config = dict(
    norm_eps=1e-05,
    qk_norm=False,
    attn_scale=0.125,
    tie_word_embeddings=True,
    parallel_block=True,
    extras=['capped logits'],
    init='uniform',
    lr_mult_o=0.683,
    max_grad_norm=2.0,
    warmup_steps=200,
    schedule='wsd',
    batch_tokens=131072,
    doc_mask=True,
)
MLP neurons of a small language model. Each row is named by its layer, matrix (down: output weights) and neuron, and shows model dimensions 304-559. Each number is 128 + 24 x the weight over its row's rms, rounded and kept within 0 to 255. Numbers have three digits each.
After each neuron's rows, "fires before" lists the tokens most often just after its 100 highest values on Wikipedia text that the model never trained on.

L7.down2260:111108082134129107124112124144153156142134152119164143111111102098129151121136111096114125127129191115126099102133126146101117172094127126105142087117143147136134133109156116122101115110169113153188104098118160162129153086121135138131122131165125087131165138159136130131120119110105113150123154132123110177131112144124134099110153156137095133127084166115118152084085169125110125121132092117124153126100132085117160162126140150131109099162101092090105072130103108139131165130106140117131116112174083160128144129127095163152156140122104149154112104117115153126122148140151114105102130130118091118097131151091175073127097089072120074137121094111125143131133149100137122143141150110154101136118132120085075173152142104118134074109130159108133138145117143099126108087086121
fires before: "\n", "\n\n"

L7.down2118:102152114158143131126176124090151142142148138127133092069119155115133102122148150153109129093135185139156123139141104156105118124143130095114130152107182138156133118149148142096126149110083115164140151117143124161121119120087143126117176164122093082132100143147142170113159137136130070104126125110132152130111130145159164131131147148115146121108129095148119158140112113104125133142133157135145193181108156139093154135149146111120089100166167140112110128071141148111122074121114145125147121113123138139133123128147153150095121085153127097141132094109164111152113145110143143095065114074112144154119137146152129167119121132124128137143152147109143147093106131096138118126132126098116132080149100121136140125153155168123161157157088136104107116155150138139129128121103106
fires before: "-", "^", "2"

L7.down1865:117120145133154157131150144151138134099121103100122082115092175123128095133111097144118101130130140142116110115150110133104115127063118109155069084169142107152123110171119097150123129144100132108128131111115133123128133089120116146090125125112109075087091119140109104136128123060134078137148067095099127135125144166157108178136111128149111143123128141164110099128105133138114091172085116143108126104133101144131118115160148106164137117168120150117131127145144143092109153088148129159142105131087169130135163142136147160165137103128137123104118106142124152156134090122131139121126139098123149138120120103149096070151162132126101095165086086124177123109169128130096119153095184090101152080105157122131130114102156141127082124144110135137126174114119121096132115141112166
fires before: " by", " in", " on", " from", ","

L7.down2139:126111178108154115131102144141121069123104109075188126135115164137078125148138177127134127117176151129107127122115143135139106137118104096145105109106129095148117098102132120131123164112144150149116149141140111131126131104128140099143119141147194123124111104129153125127111083089096104127098120161129134129083146156146104162150150147139139113169084128116135124112165168095163100180124110134097121095145154160095135170131126103110088111159112154135156169101119157110115117131146134099107122140154174154117128173140135137085091108117120151177116097104113151172148078117120202125123081153105127099141135134152128063140122080115111113116142122156179118111152126136075155141139117102109136126114115122161118152114128155126147106163182115136137091136102146142112124107179089
fires before: " by", " and", " in", " with", " to"

L5.down2137:087106132132164077114118135112123112126131059148163079143124151120146144114104098141126107139137171133128137182127150112102108131085115131153148109145127133166153153134130118190088170114154120154155160118147116170133148124153118132134149142114136122157102142142133142140161083113113118161135117148113136145154122118124144166138137129126128096074153150102127095129117124177104126129139128107145152082091130107145077129139144101118119142134171115135156137088148143116087138128124132109150131126107145133139130133077143122100127115165112134095105077141140094056131115148129129123142111079108124142113162118192154127146079133118173132127156144125110102099153126141119085125087105119126147176144141114084093124145149104131123120122143143149159158141118131127102148096115129
fires before: "-"

L7.down1272:093104142179144157086103125151162108138131136139140146149079127134100151098139158114116136099087112128151123108114088145134120159172193075109121160116120153086117120143160104165116114086096153126200149101129145131111150129065136123133091112127125123135129140103154173158138122107125096126116132126122165155118145128134115087137155160124132161102095086123169142169124111144094152124141115097121152119147129119107049149137132123137154157120127111126161106123110096134102102117112059118150115127097144117148110165175142149133135123148096137149150128136102107154100136147145140122072123082147118130100135127140120143135114156106081133134135170097121150138106126133114141132166116084173096110170109147153167083123107127132137104151133148116117134150122127115114132120084097
fires before: "-"

L7.down1908:083129134122073146122111125105130134099142102144154093120127122139128118161130140083203123120128133146142106090105087100132141147094106163140095111158117161128116085114095112136114153153110143155105120112148123132158146174074137102145144156111110124103095108137143096148094150151112147158104143150115163172153098130159126114149133168114141164088121143108129144143112121195126137158199122109111168085109117129093127119143118135112115144136136143127106144118105142122077107191135122075120082162134127113115103147143122156178135149102098094120138131136135160137121130099124121143111130133127130118118167174162100096151185149153106117124105148147141099129169091096111139115147137174127093126134102116129124110108134103123103171132081125124117138161156147086128123103143130
fires before: "'", "s", " |", " ("

L7.down193:132097109123171136109153150152140102113083113078123136089121153131163108192120139129113109150140126174110165108184128107095121146112158137135080163170135129124112127152152105125165120174145120105167116173176132111086155152101114137130110130148147125142161121167133126104122138128133103162100114160131151121108132105083151131130135097107094117088082093113118121143090119136104081134147105131143151098119129130114146148136154140133143131145145132157161115191137113118118147130133142091102125094134145125105118115145172125130129070109117142136116137101135088100133164159178182096122148114178118117141136117125122064152159080134165080080155108169100136111211124106139111098124117131111142136135111122138166155133124141127116106163162130170073095153165154094114136129098102
fires before: "=", "\n\n", "\n", ","

L7.down339:083182122135131157105141143199109081140074118130100107126111132091101124120112119132109141140134126144157155129175109149121104121131143120146151156143128124144090133128117120091153090063135129129153091138136122117139110115101144079108130097149131109164080120144120130108129104122118121138086105135097113154131131140139126143143149133130138096097122110107146111137126116123099147141146138116089098122148119117145141153168138111123151086134157138099157126064126164119139097154123106115153079144110143131138128119189177129137097122129102121131126061109181109126163128128151129137095114102145119137134143113152125207160146111102172107098146142134185139173144118084102136144131071155138112125163163095118085085129102130106136151121095125131096125122105136126100131146089125
fires before: "-"

L7.down1215:152113128101108152106117100088144097104100096109077138142095188127122103166138166117134142151137144114109152084166119156139112165116142074130128168115155116125114135114112108090064132110132153184150160125088122146116132152160123176122139107120114125129135116142116100128083132136145116156153140119155155121123122112125170111157123152175128092136128148119133143124108162120141105127089155136120098115118136151128150130125108158156109146124141141113153104141109107123144156097127157117138129141129095173083125130104119129121112125117152120152130148158135165123115091095135094136101161090105137115122087118102144090138155104109144109161081096115167133116124138084134147092158114152099117129134136124119089124160159112138129183144102147125136117129102152090159142126164148
fires before: " the", " by", " a", " with", " \"", " which"

L5.down1576:082150163163125122120112142158117123112096110115116128113068173183148105166121126124114108126142132127151110117148135127101072176147109063136102115184132155107114098113129138110129129097138178193088137128166141137114124118120093127150095112144118124139152106147104087174110135125164185104166116156140108119105148088109143130111101141138090119172126093114142116090123107118146125142136122139103148139090114114108144155116157148154141135119114129108108125106086113095143089145091139147135139106093097087081139152148112085139093170128169106120117121129084136122142146124121163130137114079147112140098116130122157217077133160146080084143133091084143150148147104105079159141146159148149124146128105155095080168147153173122141121142180088159149108105148173167104136119104128
fires before: "="

L7.down1829:114143115148155153111142111139127110127128140116124066104126108163150161129077126137092109103121131156154069147105130103156107131086151092119116140109165117113110096118128162114106133121145146137161137146126179121096116127138170158120150117121157122124110114116143119133192103110136139132097160147126150150113119090108106151148156154111093112121131096128122138140096088125119118091116124159098131107137160108091151165131105096135143134149128143141081144161136135116117108151132138134145104131129096153139075100140133159149101137139117138174141092089142120128115149150131181122114160130078124120085168106119115154090126147109160138115081099121117109106168128158101113158124122130119126138119120101128075102139144137125152113123102134118126142176160121153134134091155120
fires before: "-", "\n"

L5.down575:109148142154155140129154102122156144115130116136151168139177126172108121110109135133116133155135125152133108128126142129155122120127130152119113118113131105099109109147102116125140118136108097143123152158127139087191125143113099119151134114086149111087145124128138090089072153076120099098081142115155191140126155089097151124152146149120128130133131154148131142106141139125135121107114123122088128145061121151142142107101102096143108118132143100155103158136090133113093126153129136125136119108109119141143106179142176145129145151122123083097114163112142159115126155121070100092099103111152111123164092121111086077133130130142131151143129149136146129107151131118126152118145109124129099121122113139081109142105116113134155101149074085143115129110076112120141135117196070
fires before: "'", " Roc", " :"

L5.down73:120136100103126150127106121134135113099067155125141097158154102152118126111099147128087136164116149131167125130148153130140152154106092135116142145134079162110076124081102141172147176163142148107126123143135089137136129131100121096126094119133129080160193133127110156105146141152110135138114096135117169150108168120102135170150119123143085158118122124144149108119096115157090099118114089161099116127146145166146161151154182151142105055146099153088119144099093140098118153122153138171165157130125136104152110100168135100122126108103119134129123186133119103093157099131129110122113119147139156108159154145130110142126131140169163126112108096139102154100085134102132126143141105168137185154154146061123143165127133091125121117127105151120122122113093099147115131091126113
fires before: "=", "-"

L7.down1713:142119110124204145105140109141188117107139119124133161150151127088156115125134109126092159111156160129160134117110092071183143102106160144153113106121104114156158104125105086115143120142176105137127103199117123168133119121120127138109072144135154095136108133123091150153151119110090156168108135142104106155160153079104114064110120095116117145124129153086101114142105121104143124098152152180111116139132108149116123115122140129116107150124126123096157151098118114123114119140137152121143147106144117122107110120129102131100109159120111128108119116158122133134109140135114120067140169134089113097111123145157133062112114150114123140122154100166075184132177111159147138166091158116123174093131131130116084100158141114143125141133116141142096130078109154140119101115126116
fires before: "\n", " to", "\n\n", " Star", " on", "t"

L5.down137:132124083147121151116109143130134142124158125110118149157141101144145108131119133100133146138115071118153133122156106163122099191136145142128107130111115102134147149145139108116103097132078122151124119117090118101135103164107133108145136138154168101084163134098134110141118143108122133129169132148136164166111157130127159110129105135153168120153140153091167172159155157151110101131131142106106137155152098151132125133153149096163126130171116120126128131062114104114171137112152138153091184165130121114123091162105179128111146137120136105143159140087147096117139097121139099115095131145181134138145141172135122122113136062136161131090104077154147159103174143145124133150149139144130115152135113162066119133093134101115161120121156085121120117159140109134129120114129131
fires before: "'", "0", "1", "2", " Actress"

L5.down376:112149132172134155125086164091157100110108149092138151105134131117172104131105133130163123184141145135130161135096137127148142112132151107126108165134091151135094086158116130129122130101105170151172131134126118114142184128117116111132130133168162126122138141137132168100149140121132114128172138145117142164146126125128159149132124073074120117145094127112101172134147139121141121091157125107116157146102140163164143145129116124154162140110144126120112127135081100162151103115107153113148129110131084117125085096080159124124157134178072107158152123162102135119118135130135148133110139125082170100159179145121121136164120097167126156072131115145136108124151141144147123132120071146123147095125118137165154191123146157146136133120093188147116104119135141138142104098111136
fires before: ",", "s", "\n ", "\n\n"

L7.down1370:133132126127171131134126115097153143111164130100161107122145156160104148107119137145080141175141150103144119159118132127154122078144120102140088141129136138161165111104108132125119155171132151092138107150143125159068148118094115156121129113087141126106116087102131128096100124091140133176145101119145115113160131170101106095109154150082122124132137082065111137096109156150137108143109113135125181120138147121144087169114120112129177137143112128104121137137138091107165102115141155138147114133111157135108157144134128120176127120129107088110165156162105091109114122135150112079139104108113112117164142103105098150148143156098176104143120076143155102138137120089131070167102139108114091130134123114117124117121161172116038146116130091107093164161140098122108152145137135
fires before: " in", " on", " at", " by", " to", "."

L5.down1992:117109062126138109143072179167101175140135135104111092135144110177128112130126095114145134106143194134132140110088137168128124140150165123135123146138142108111158104112104126083119115127110097144183108139128134126161184102153164140096156128160142119107104148159117133110152130126161129141153131152119128162128148127154090113077135159138126107134120104157137112137122168089147120144109126119121140143103120133129109108130118145076110120134131149136094136159142113128150127109108118159119141147119131099168157157137109095121124151140138107146110153133112142094112123131176147126155122078134137102115157134108137206135113128118120132150152105131109131116178138145136118126135107097139160125110138147158119158141126157132094098132109151145122126102171124116131141119157117
fires before: "=", " the"

L7.down2035:116131166110160114116084180169149086130161189135101139127132117106133106140140116135115097121105144102146131152097097117105083112149119144195116179110127162131116119162148174125124172081134142165157098143089112140151156162104153158118122151132131130165104161122105120142098137121090131091114111162167155129117114134160129160123117119119054124159129142148166160103123167145113102141132131142079158127127144099128119088103092161114135117124162127134094131103116158108160121175118123157136114114116085147150124109172142127119083120148135122143129127094102142152158127126115123131156126082143102105097162118108135175149132132121125074103087170121162158135135091129134112179163166098136133144142103116118153141154101114119140152167147103092138127112133150104123094111136118
fires before: ",", " and", "–", " ;"

L5.down1535:080147114128077132116084130118107159129105130146124187154124107161092099134126145124129162132123124129110160162143117144137162142145090127123124140138073103104103150117154097147155110141115110096150163080125141125126132116139089137126095087145132132129131102139139149155123151088144139140119138148152162088106168154200131149121150164114120124134139119138125103134099094135133115137131130078106129135157147112113123134137152118154111171123155154140128107156123095111108085128122109116091134128113132113063103124161157164108113147116123158123114169137121142098102167144102131139136079144137119153117069148115095223158105106150142102103188166146118131149143108133083158150150145094165139123130153139122059148152189147130085130117148132118112147115130116132127173150142125
fires before: "="

L7.down130:142125155167145094158145096092134166168088131136123128124121157146084132141148106088138116141121135114132147132155116067138118107088058181116109150093125149142141120120145156125134153088114096166127120140089164095127127122107146148110172162140201138143165106136128130092125090130115090147108137087118111133138120120158126125184143159155153147129128118077154112156138166119154117128157122153163153182151176118086156129106134120074115156144151153142102153136101109131126137124168084124112111094167106121126130147116141066119114133115144157140159119157146146148115138133115111139173168129137086092094134143106118180099130131113161173147078163134112157130144165146126106147134180143101126109137108105100116134137133107158153214164115144120121082151121155133171148129119107
fires before: "'", "ly"